Part of a small language model's weights.
Training: 853M tokens, 6511 steps.
MLP neurons of a small language model. Each row is named by its layer, matrix (gate and up: input weights) and neuron, and shows model dimensions 693-788. Each number is 500 + 25 x the weight over its row's rms, rounded and kept within 0 to 999. Numbers have three digits each. A neuron's up and down rows have the sign that makes its largest values positive.
A block is one neuron, or neurons of one layer that tend to fire together. Before each block is what it responds to, as a language model described it from the Wikipedia text at the highest values.

Responds to: Word-final subword pieces, often a vowel like i, a, e, ending foreign proper names in lists and tables, such as Magg-i, Cerion-i, Malaw-i.
L9.gate300:499511513568453514528502504484487490487501531508476497496515497511515529471497536527480509486532531455528495516520514531505502498486472508493451488500509449501514524521475488496480484523497491534491454527509506483489467478505492518523421540520480451465565465513508525500536452500508482498
L9.up300:502511489463521504520557489464508489444483507512492499468496519495483501532476509495512492521470483533478428460512548545489507521469506510560496510496517513510532491478471456472494477494520487537475476515472531529475489494506491468504460553487522527490519522441476504526482515572520457472

Responds to: The third digit of four-digit years (the decade), e.g. the 9 in 1798 or the 6 in 1562, across dates in biographies and lists.
L7.gate69:514521488439471476502496479494495498485489465531480531527507480499464509505454491481448491452508498477465464504497481494503449443499464524542499470489524557549501490520485524512544525506506513511483515490531418475536518495475472491517460525494485503468518515504522477503471504451508509473
L7.up69:486473506500488496484512516556509495510541527471495489496560503504512531506488514474557517517454487473503565522531537534468476504507462534511475503517500501472521535485531530515477503534476449531474504469502523481496511481540489488537501486468465479481519489483522475493466526496465516533
L7.gate961:473462486497452476494509523514511473535486507505509502481510514517491536473513496504495490487507519494504570497448486501472524514506528559511498550477495508495503505540518481487501497493498494511472483531517476491505527551514478516489483467529520475510473520456494460472518501481497493502
L7.up961:490477447507520504512518503544567523454517464493506506459495491553543505498445508499525480426487468511466532536531487500480497529495494514501520509446471501496516473553451512532470500496505521489559537504486492505505500510481496491556490458491499506532487445516502529502528508495470524495
L7.gate1307:497478504497497524470528465522512496469490465463561488473502471538528505456468513463517468534559461489546492514477561502506494457483477515504475507493489474540489533551504519467469473493553475496522502495503523487559529461494470540485466523511489481520602464500502453465463494448491484492
L7.up1307:489504530505531500488491455539499468528474550509513514528492538504484465510505522508529476485481480529528490538494493509508474532491495528456496467491490511483489496513503528449474537528550499501536459527461511500485493531501473493540458502476492516526503550498580480518522507475518534488
L7.gate1377:472462457503476524534490431509440506482520432501484504462492470503517506500507519499532483518500484511486514516472527501472494457514519501518484495497492510496496493472452463526474486524524516457566491548491482543504512463479466545506477515479513510485499440505509511461524508484495480500
L7.up1377:517446488494478531479478510518511476500499519506465466478473502459510516478448508469511491449510487490499517523497501480515524516514549476452510479490503511508488469531520538513499559526512533480539469509478492496502511512538480469509505484474529463490506474502506422461504517479505502440
L7.gate1487:493447502526518495477513525504535503487460498517486534518463473553500511505506489537512487468521521506537487510530494497504499523511516547488479458509509495479511544513539535510522499556472507523544484502519533526515499510472473502515423493483526480450509522533489519525518529504511473489
L7.up1487:483520446476509503536522472518490498520496471506510468548484474576428456516543519483510495561531523484533529517509530475499498505493481502504520436463515502491506522500504516483498507477503471460505509486523480520491533479458484530504496522467484505416522543506520521510517526544485501457
L7.gate1646:478516471485488483486494514490493460509465495472542506504457524540479505465505509492546508520530539475470526520530490448474527525506469504484476471475489495516522490526494501485521498504558506510515506517482501531516508498507490494498489502525489507530532513530468479510515492481533531478
L7.up1646:455466511514536492480497490500537491465525512530520490499505537508491525483443540541484536481475502539563525499500516480513472550479550470495486488475474508475483503506535490512467517509482471490534479520516476504509524509508490470516468504489458456509494477545524454503542496563481486502
L7.gate1927:465525477577519504532511502485494487485517497486492514486451537514477477518482534471486512507501498490531505511462447455514500440485536472474478554492557474536499488560496486451507466547533480529542483503463494515477477465535470565474481521512501488480484489500490472472509463475483468491
L7.up1927:535441503468469507475502481481461490545458481495555536517510486478486459457496506527486524499491469489450504509497528513502486521547495494458521529464458426484488503538473528470516487517489506544503453531516448516484462481496496477520523467509494547481507514515511491484532537433527477533
L7.gate2329:488451507536497511513532484492458477545478478527519517507468470483547502489455494530509493516484477507507494505522508514503508508486500543502522533500459515534478502487507491516535482537455486513512524539463506495483449539488477499506457506479501451465521502511492478500524494502511483491
L7.up2329:486533516519507510504525514534533495490503527469492480529510560481544506463489481503485544478492497510524513501504533466482536511506518501519507508499518501474475506468523493528501485548492497479463467502520486510508466475511500457486521487480473490507466511485485533541504508495504523512

Responds to: Digits partway through four-digit years (the 9 in 1961, the 8 in 1866), and words like the, early, mid that start time periods.
L9.gate615:509490525489487512519522540487513550518465522502486500496502474505474462499503526460494475471485551514505460513494504490496466480479531525508498511509496499515494489478486535526503503484484517508520496480462518491565473494516475526465460526461511502531501497474481479527462507508507522515
L9.up615:514477461511496504497490553522486521519460513475481524491499528506492531511486481459495512464537513517504507495513461511526531528509485551564483485486501487517525523546541489453490481484524466514499478518507464461454507515514495504474465518445498497484475490533435533512536474526514501507

Responds to: Final word-piece endings that complete Italian, Romanian, Slavic or Spanish proper names and words, usually in athlete lists or tables, such as -ini, -ia, -ova, -u.
L5.gate10:509486513517512449526524503538532475445518524492447489496473477519504544480481532525475473499517534488497524469513570503507506487527511474501506504484458514515514531502523521523464568514517469494498488554493501499525495513467493495511501527522521534499507547527503510524490503529508440500
L5.up10:506513538523458496495488446455476477516488515501481513503477448520480505520541530500441460539471516550461546475492507466474498474470540478485474474491487512522515508513532504457483501464502492557478482487488471530522506522544489497524465515504466483498531503515451505513504471491497501521
L5.gate388:491517529475492492537486538490530517494517521522512501509452490508501568519526502507500482481473524559475513565466518530497501467512530496498489486481492473518528527488519521469498553506508477472504480523521489499464510497488507575543528534523501464508502484520507520492475460511481460460
L5.up388:486486519497522492458502519480474509529493543467498484534537470476504488505483494510531536533456525489528503537472508500474517495492466472540485488519515475498505496489520530515506516458481501503507537514478501487519468516520494513496495524472529486540511563461497548506529527467473489500
L5.gate738:478506499495476481503554468503495456486486505464494467517501474494529522477487486522478484476475532497443505486477524457452472462474527455508475518492496520467514534512497513568518491543488472457517530517460475489497489535446482511532451569490517513454532486471502495515480497486482546529
L5.up738:479522495504452508508498527537507516445514525520475445458523485556493575519492482528476515524510489534498506549544522510494466492438494526499477560528453539528522495514512506497540561504497487494520472495497522516486480460557501519536478497531508483511540533466455519451453502456510502491
L5.gate952:518512474518488477564526444486485514475499527481471546468487487505526506497498508503467566479501479512502462515518476496526485512541482524462517515501472480483501495460498477496493487497499457492500476533505499476482479518530485526494486497579509495505507482464468494511505516539517472548
L5.up952:535490490490520505483495492514490509482536488466490494506537480519467527506543483507489525459498504483515513497509492468474507510522470497512514499524523453460474499512483524502473531458546477493501514470540511487545509532556521494502517453495495473475543535486489525486476515485467485521
L5.gate1321:480503508504496497500479469510527509516470457524492547460491513506472478479455474509484544490484516477515475448534494514482450521526489461477553509535512504524514525490505499555471532516526538511509474483471495496483500480478503551517480494491465472457490494489520484491490522487501476493
L5.up1321:573528552458491508507507493504490525511525499525495516519497508518542493544531486496512545477495486534477483502511495481481505497491451566502515479481516495502509501496524518505522475515507479548518560524509530525524466529472533508501467495502498487542551476476471496512459510492455526488
L5.gate1489:493555497477485503513542494503489504498531547500517506470500529510531547515444494478481565472461501476481478465497484540499488491492524512463481505486498515531507509536506483526515504551471507464537486521500522528525464528512489524516443497501541524523501522444491527505495471503492519507
L5.up1489:509516518525519526554499457517554484501495547505520542508547479530496469512506510544527462474500495503454476517552496494447483517480520481470495523545484477487484488493489486528530489471521509524469470526555477527539502537510497515501532477516470515504550514500484470546515469478524492493
L5.gate1607:500491492506485478521523530487503493494482522502465481485447517516521531571490529480507504471501509544493510496500500481489471483459506501513494532496499501484526480522495530518514520528508486478528476504522509532540453528510487521471516485495482479521467524508559528518481493472508465523
L5.up1607:512504486464517535519547487514502498491515504524492501495470507511529472493493487502483499480543520491469445500469517478473490469512476511521503517523534534500504495561517503461484480544529482429461473498505480508517485504499513486513509521478524468478546472491554461531531508521495508505
L5.gate2149:469526517449513501521524516456527484498538573470492486525522455512517488524499516485465539515458523518509522505519481508463523485501500506463486517500500483516516493495505470508476479539532485511523497533491479473525512514522493516455474533506496463466505472475514479463456481479502492459
L5.up2149:510422492471498459482525513472507487498500511503471436510477511467532510522456493497481512499519515529506462528516499503510506479503553495528497465529474470518515495498532479537513494467512566483498508550495477507514509441514537513487471513551497485461506510496513518470491468471502469487

Responds to: Infinitive "to" after caused, began, started, found, and auxiliaries or contractions (did, can, does, 'll, don't), all awaiting a base-form verb.
L7.gate24:538518474521533490545539492528492488469474546466486511534487466510493539540510505461513470487503497485505488495451506569495471513526505510530506490459481471516478489533505498490481496508520506503490491490519519526534465520496464514496509480517490530513498497565524527482528536531553461517
L7.up24:501518525506515498508464488500502460505476516544503553519508521529504532499527433532523485501526512484532531487497486476461474499479501482498507514471493517503449487503501496503496496451517509520473484521486517497485492502539533496518475463512472509519513490483512481459529481513475480462
L7.gate540:510549523489514472525536475500475530445501522499445495464483498442504482507536474497491488461511508511506504502456504454488483509469507529467503471524507471509505471450519517481469527469525502491479520523521491485481510455479522508509528513522474503504490445500454524479508483496509479481
L7.up540:488515517545526500525494518502510484479503481495530511523530525461508456504532491512500513508500514514536497483513515527521462495467436516501484478550481566500489482481473506484491512494499506501518530494512541476492516512487491510479486478532485495454477497474500502522529465486504504479
L7.gate924:487537503474502495474467496506450485490479483508498510467478503484494469503515521503480533507535548495449555510508493543483472513539492487498496507479548482529509487498487533437504483510470537507499503516492458508483473499473491546545490503515507480479465447481482490484530462470499481513
L7.up924:481515493516541501527471524487491492503491487482518507489483555491511513488487488496480536481533493480516472498492533472466498491532511514524493554552480511483480504535539496494501518530492508540494454460521454497534474522514498524534486500502502522521466501520506521494515553518501496546
L7.gate1313:501527520544444468523514519519475451488518497501538509563512510442514491502519516496477531478514503482492488472508489464506465520555511482474486481445481518512483494518538512511471540537495513537493493475497496519509520487481462505508472487475493461461502498457493553519482514551509486501
L7.up1313:511486507533504480539449476522508473501447535476467481527503487483547523502533517470504523495479518508509521495503482493446500482460503532554530509508525523499463499476491508479477481503466547504504528497523514519497529526486483505458485461463532487509468535531536521516527502486509508508
L7.gate1656:527461517514481489505501498497472491528481499490502525491522497507505522479484468513527517470510544511482503510475468456484515496505503490502519526557480459526471500495506507475480486560505463513492520539517515527512545536526484489523536504484487476436488509480509476537485509497497516530
L7.up1656:502497507496543521553492485468477481505530532483489530446511526445535508511506431511461528491528499485464480462495495504496466518505523527563482497459525502506479496541458477500476542534483524495501556498472491501503524506519495496503506541513515482511484479498505468542530495508549521468
L7.gate1964:541482471489521513505536463481499501512505527502535507541522502526475518515498457476508493495486532547496501470511464502522522501469519457543476505471528453504495513506472540495464505497484464497492558506483512489484515515522504513467480463483539464503464478430478498478499466548546498475
L7.up1964:478521503481491484485510502543535494466495511520510503493495493525489481473533537502453520517489455551509537469472524499503510502488487507445470540533491467534512540520506486479498527556499521520517514498484490527552512543500479469499462525538506485479535477497535506512524481514532507446
L7.gate2238:485535508550517481544494506520453510518486540496535487480518530500527522518490514491508522495508511516521509489501482517455491505472504464489518502471534475485510464458506482503475497465526474468506476487489489516478461488521492521496503526513473477496461481509508501488474513476505445511
L7.up2238:511505498509540507543531522528491462526492517514515538506511487501477516462509496470491550482498524508471486481522515532513508523470532469527519504501482455473531526481511519490503501486487549553534523508505501518483497468536507505526542475491519478485476498474495493548521485514512509500
L7.gate2240:453532468507507468510429488487505490502533520472511503515485540491488480486532513468501510488507517503464562500504480466512450491520477486537500521529484452467477488479478501542531504506522499504490510489490505566477501515479508517490514493502532496488467511540545521474484532568481458465
L7.up2240:445517484487560507491500515478507569484457541482513498466486503514501510493514515474438503454470535493467501507517517490489458511533500509492498499493512511503520498503519452471523468507505499497497490473464518490512542487490503498507488526501512515483491460506475490461494463557489550479

Responds to: Final word-piece completing a non-English word or name, often Romance, such as polít-ica, Internac-ional, More-ira, Promoz-ione, usually before a comma or pipe.
L7.gate158:502563507470503473555500482492515478511533521490533500478514506513512537521484540501484520471511481499443539487530555530515470484508511494509529474503462474503492491520511482488497503509512494524501504531473480536493468517517509534507477525515519499477552476494463529473525476459521512519
L7.up158:464525489481550464494521491501517494533478486508484527476488473476518516461501513499459514512496502502518449506479512555500488548526472502501465543516526488538511487485460503486467501443472518509489476494539473529506513483514498499499478544521530470472523456479536485489511511479475513483
L7.gate876:530509496512472514481508473489504504505494523494481528451524521545518549483506500535496512467512514498461532524488542488511476495492505514516477505451513504487520500507455517526528501499520470517488509533517495520515471507496497500514539488509538539506532460500472538486529504467465486527
L7.up876:490489525484486501519514480440583532509522472526454514493496482467495514491503469517532455504565493487506497443500516498483474520504481478499502473539516465544532478485489505480464493505476514522520501467507505511521493505512480487549480508486434506498501500451519517519528477490492462538
L7.gate1551:496498522472501454506535472521506512519534493524488447523489488494487543470502520508464481517492516487512482494495486526506508502468463500537493516525499513483511506472463493495507533496544470490485519509496521513484513500507481499513465481512529512508471470460558507526514524500449452500
L7.up1551:490476530479505511483528502501496512487486540520479500516494480502479513506458512447486533515498521478517479475472515495484508479479535496497483492507503481487496521493507495518487481485484451523490501487463493478497489527495509507489530539534504502528528520510499485501517497482527493512
L7.gate1820:501528519505483493524483503436503496490528454474464463478498501509528506501522502483462521492512512468536490511490503518518508461527505489475525517516491472505481478464457525480507553487513532541514453490514495541501517506462498520488515449510477449490523530468485483521506452467499487517
L7.up1820:502467488481534493514501525488482508524450496471489509479525478495533500460523508492488531486481515545463496486533500565474487507510556513531512485490494491524465491463485510511506512531529529536490515478477479465503465502523508516450507538497509536476462530519526494526476489496540548537
L7.gate1920:536518492502462492503501497497511513495528505490515486474517463513519467513530500517501485487509528544489525460502503496469501486502529451466477515483493490510467528504530479485498531529481477518493490512504503523542446515485493545469459538517536464549548483477507523469529508503532460488
L7.up1920:502482464483565477496546518487524482520472476496494485500496508483537484511496524456505507521519519530539491494500495492451523512462521511471519531501522508494551435475493527518534491489505502502453472497528536514555485515458502483472509522492530526513514490489481506491441505521494503493
L7.gate1943:474502469508479491510481505473488493480513497515496509505508499467537532514523505470512498486505477486495502502470527456482490494502499481452512535524437452506474490464533512482475492514525482516484482515507520540491484493473495553517482529537498525465512517490485513508472458492497524492
L7.up1943:490468565461482515519492483461547493510487543517485494500533526501513499521536525535469509508492501529470481551535513520512460476482454496490503493471487506509471491516516527475530495472470517517493490519490514451496501520451496529478515493489502494513522484497492535495523488476544497522
L7.gate1974:510535492493531453530520494512507506485537499533510485487503482506549529509524505509487551521514470504497523535480511509482480465490551529487486515487499457533504522477497486466484489492463510474508489489507494509487493474506489505514516507553494491513525463505473493454502470460441516503
L7.up1974:521509488470472490516542511477495536521496507493515476494502487504538503484534473490506445517549485495547485523471567473478493462511529495520504514503519481492517525510530523475502539522488499473501487505486493530510494500525496542507487566572484475500513482541502503495540488479535498485
L7.gate1981:516484497528493484488521510474540526478504502541497503460532521504451539470485472496488508484550491501501538479547513525459481516481542528515500519487467474485499542502481482520492517521496497515496467524496530530517495514502485517528487514513529481482506508502528530479541520543471456520
L7.up1981:497565493500522488482527533485516488512519532524466485448510481522547488512521511517450492498490506496507527525485522513510533492476538475484534545489494509549530466480530487514499467473520525489505503523499470551482478532508529488513480471510516490481508480483471530477499504460493492513

Responds to: Fires on under or over as preposition or word prefix (under the, overcrowded, undergraduate), and on passive participles after was/were (presented, announced, annulled).
L5.gate228:507480545517513502543490506522517515485527529502516487511533497455480477514555528534495502474513514511493513512496489501472495469503500525481499519499491532519499485513487527492506492513490510521462494459459485472466500518529497490500485506504476496480520500487475473496490496536498532458
L5.up228:503499554534481488517549507517507510503521489489461476460530541546540476492492523515510500476530467463493503500510476483541527496492530508530515504535466446503484552503461478484505509481484508526453475518498474530514548477501516495514530502467525512507480491455541507515491529493486511530
L5.gate461:455487474496528498445487426513470496510518520555473477539478490495478472510478494476540475487471497539528490472456509465504451513486494467474482487487479522486500521483522500530539470502507474473509524494480507482493476494485523525504506509503512479516509519469496496482483500515541480505
L5.up461:519515493491512485498500490530497539465478521510483532435502549505479516533465498469497548503472463514492518514551452488499471512491491507456450542470502464508510527551502505514471479476497523489484497506487457508460498491489502529517485488508514531514511505514481481478460456516501501475
L5.gate1218:480511542515509503527515480509533544470502524482511509498525511514538480500454480528506465510530489486496538516503528502521505528483502450518437570543494526523492513487488488492474487493495481503497461498525497532442510537445505510481494477510535488526508516559498549518522480490478493472
L5.up1218:479467467488520520541570462464484431504514490538470533462496466555490453502495521496542541498483489539455497516465526499472506474476493440497519487519509508520512461502522482483494534467507467506487495517497494498569489466484476493528494496518458544476485450469518548480534502523492514502
L5.gate1673:497477513489488500499507513494493494540504486499492511486479520519484495505503478516506475484517510446521510467492489479474497501497467473523502534527497498496505503515463465494476508498493508498537514493487537512490506499499511481509494520501552505494488508509488536510478449531468513476
L5.up1673:514538487495538529535493504504504516455492533499466528491528521512498537500459528482515471471454522473460529484537511536505486487536429479496469491513534516489480504479500521517524490473489528485496488473535499487496482543503495518475500482564492527474544455517467510474536490510522498497
L5.gate1730:499483507466482525501526474488478546500440514498520509449497509496494513495537467487491497492487488528514524495481497485477488472484502479558537471536496497487466510533547512475532506494535480540519501505475514515484511531514491489471523506513535497477524474485545545507502505499505538471
L5.up1730:500490471527515510528530468542511479518517471522488505489486504533486458484517506501512460527488517518483550473498507484490493539492514487515485477512529516473484486519498494487488489526514467464505524490538514528545521460476482556482481503510490472514485472514459503488491488552520483484
L5.gate1882:501523472506492492493516459490515490496486531499463507499495497531511467515517513491516497468511498515474495486494492513505468491505495515519463530531504480536456514508533510481469501539491502521495479487539463582526473498508497508492508500508547441470496465469501521492437503500517454492
L5.up1882:499460498506540492464515487485462524451497512507501501509507510445512531494520514555504456552472527485501482482494518501508495505484520483520502481528519498500472556494479488502517468534524505496526550536531485512454507511514519519468516495512539511473433541516498515529518531554510491484
L5.gate2070:486481510533451481531535493530502514501507460504507488444507533559509505508519515503500538485522524531455481475525525535531524547504511495468474474483500496513520505518520464483474469520441468512465549502541495526500487470502480518525481494516500478482474485468476512513474477483451491493
L5.up2070:483465489532543518478518493477540500456495477506496448485485526536494523494500470490516471486507504528501519484489492511500476514518551495452471502499508468507484477484580486528516476498478454511493529523512529529483497500475486482516493505479507553533432469541536451509472537525501504522
L5.gate2091:537518513508525467520513471507470502464489477512491502476502479477482538525480490495499472481508516548492553560458472494498468479509443520512456506480520479470541517501480488489485473503468479447471483516499499494498463480491482514521481513491571466489518510481499551493462497502454465500
L5.up2091:545466518524477505501501521485486478526497489473478505489462461544492516537532525506512486542500524469503494487485474478474493521570506515524498496485480503517491495514455471509517465518516510500468446505516504484524480502496501477492528510526488501463523506554492534534518495566504514497

Responds to: The third digit of four-digit years in historical dates, e.g. the 8 in 1887, 4 in 1945, 2 in 1927; occasionally mid-word pieces.
L5.gate504:491515537530495501509499501510526493490476519484513478490508496507500525531455501511497491513511504475479494526505530480479425497490477485510513523479510483558500478535527508518493525511515483536514493506423468525490478509521482504504480491490495467501479480519499465479475488486501518514
L5.up504:498504465492499494497515524496502469508494476469514487497514478469488494505529501465494516546516523513500463469560498501569516504473524517513496495481482532472476560524545451510510544468506537592510507551492573532489516508489475512472539495473492537472466515494507475466481507507500483502
L5.gate972:503461461498468467497525496500470517537467474471455546466485512500511493482471509528456517545523495500481478486523485530488507457501507512509513516524470534508490493563461499504491501488529496500494518534537529508532453534488500483507481536474493487489538528509500523446517515473473507474
L5.up972:464510507486519499477494486520526476506530478517498497505479556491533482503493517499499482506527482452517537513539483486480516530498515505505495488490505480492498483533459490530484461490519464523546514464454456477536501507507484511506489482517466505493471490479519530442510481536469522534
L5.gate1106:510475508492505467495542517525528471489508508526467488451488528479449514511475510455484527476541507481485475513543485485477494506489480562508528516507500505558499497521511526516518509534476492517538506529462469542531495500490492535525425538484488508492505477508480523521506479512489507508
L5.up1106:468490475520507505524514475489514511505475516501522478469506482430477453522521495491496488548555470505505534474487505508460530493495483502472505540472540506491485527494531513490509507504501510555507573511486476519507547534468480552538480543514475527468415482489491508476496507524465531520
L5.gate1313:541518481502513488506484498511509514523495501489475475504495515520514523471527528462570483496473492497481509520489495498527506477500519520510511545473513537526495479491504497507491497491521493485480530541489539493516480569521503494553549505510547483493514513468558489472506512477508451523
L5.up1313:509484497507514517464521487507523482506462457538511535522504513522485521464506477571505524489498502506512527540492479460466461504530517460558471531519523517494503488505544467484518480474525437485517502501492469521489494501498494449501492446504484468502477503535512494493480463509475506505
L5.gate1643:504544506518516488533494497471498526477502466517462445487477511480531512543510527483481533502505544523456485499490480504522483513473543500503520509487510470522483470551484449501491505517496482448551484526451514502437503492493464507483490492541498506507513516501449511472489489483497482471
L5.up1643:484502459489516523465482508462515537495509489501511507509496434474508513508478485488467560456515487482473507478463493479534476497490515496486490527554507466515489505505510520544540441484469516478515508489484480496480490444476470526515502508538461522548573505560514484466503505519510446478
L5.gate1747:555471488482531441466514514501496512518482496528490511464486502530474501478514534510460525526514478508456538542491526504483523497476523523542527497485515500518540486513458546517494515532519552491504488527513503501518491510467491490526464532487480493455503497525500527523483461520508495492
L5.up1747:480534495481502503497511505491505496498500539463520521511462498503561540497503490551467472502491514471532546558506475503509473491531452538495467544472477522505488512466520511518548484505536492463473479494567512505466524505523515529493516507458496489497520465559492519492513495509482463490
L5.gate1945:520484486519487446520474509480503490459485530510502488515462522541472529588512553506502506489524492504474496517492492548495541496468521524523521520493435525497478495506558485533466487508542475527542431485502490477514510531515482536498493494519502491461475511495476503512523469495564532481
L5.up1945:514503517513542489509502503496525510529493512484498475492475430517502508501527555548480499545505518475465507515509530533466460517470509546467524492503485548484530503486502500550505484537522484487475563528507511462499528496511501484525483533475494488506505496468514455495484476482467479493
L5.gate2125:520482487497486514510541490514483472509427491493482532517487529464493523534522498506495501476558491488503476504489500488539477491510493491498472510494503482509462553501526548515500503510506479482531506528471478509497478517435467522463479464522538535517553511484526516506508486512491468518
L5.up2125:501492476506476523520525506514520477502453474488524553485479518453512519490469475552505551453518492495553491508489476489538486510507506494523510505499532446481476489534525506447504538482496478503508460546484486517503492546462524524454501471461517471494526502497546473505526526506498481547

Responds to: Participles or verbs saying what happened to an organization, building, team or product, often after "was", e.g. taken over, demolished, discontinued, created; weaker on "would", "it", and digits in years.
L9.gate1931:509512524540468491496447519550480518482513532499496482507499483532486465498529503501523525515474520487452510490489483514517495529480483464515467494497546514541472517478495527456505510476522512512477488501498456515519537522470483489467533496472543492537479509501513524537504508484458495505
L9.up1931:483465494462512505470512531486509472530447472553512519457518501542535547572480435505513481513467477525478510502531516539541486481498508467461524511462492473500507499535494511495503483497494501508497510462513454522460485504538469529526494528506515478485503524487497486480519467515482536457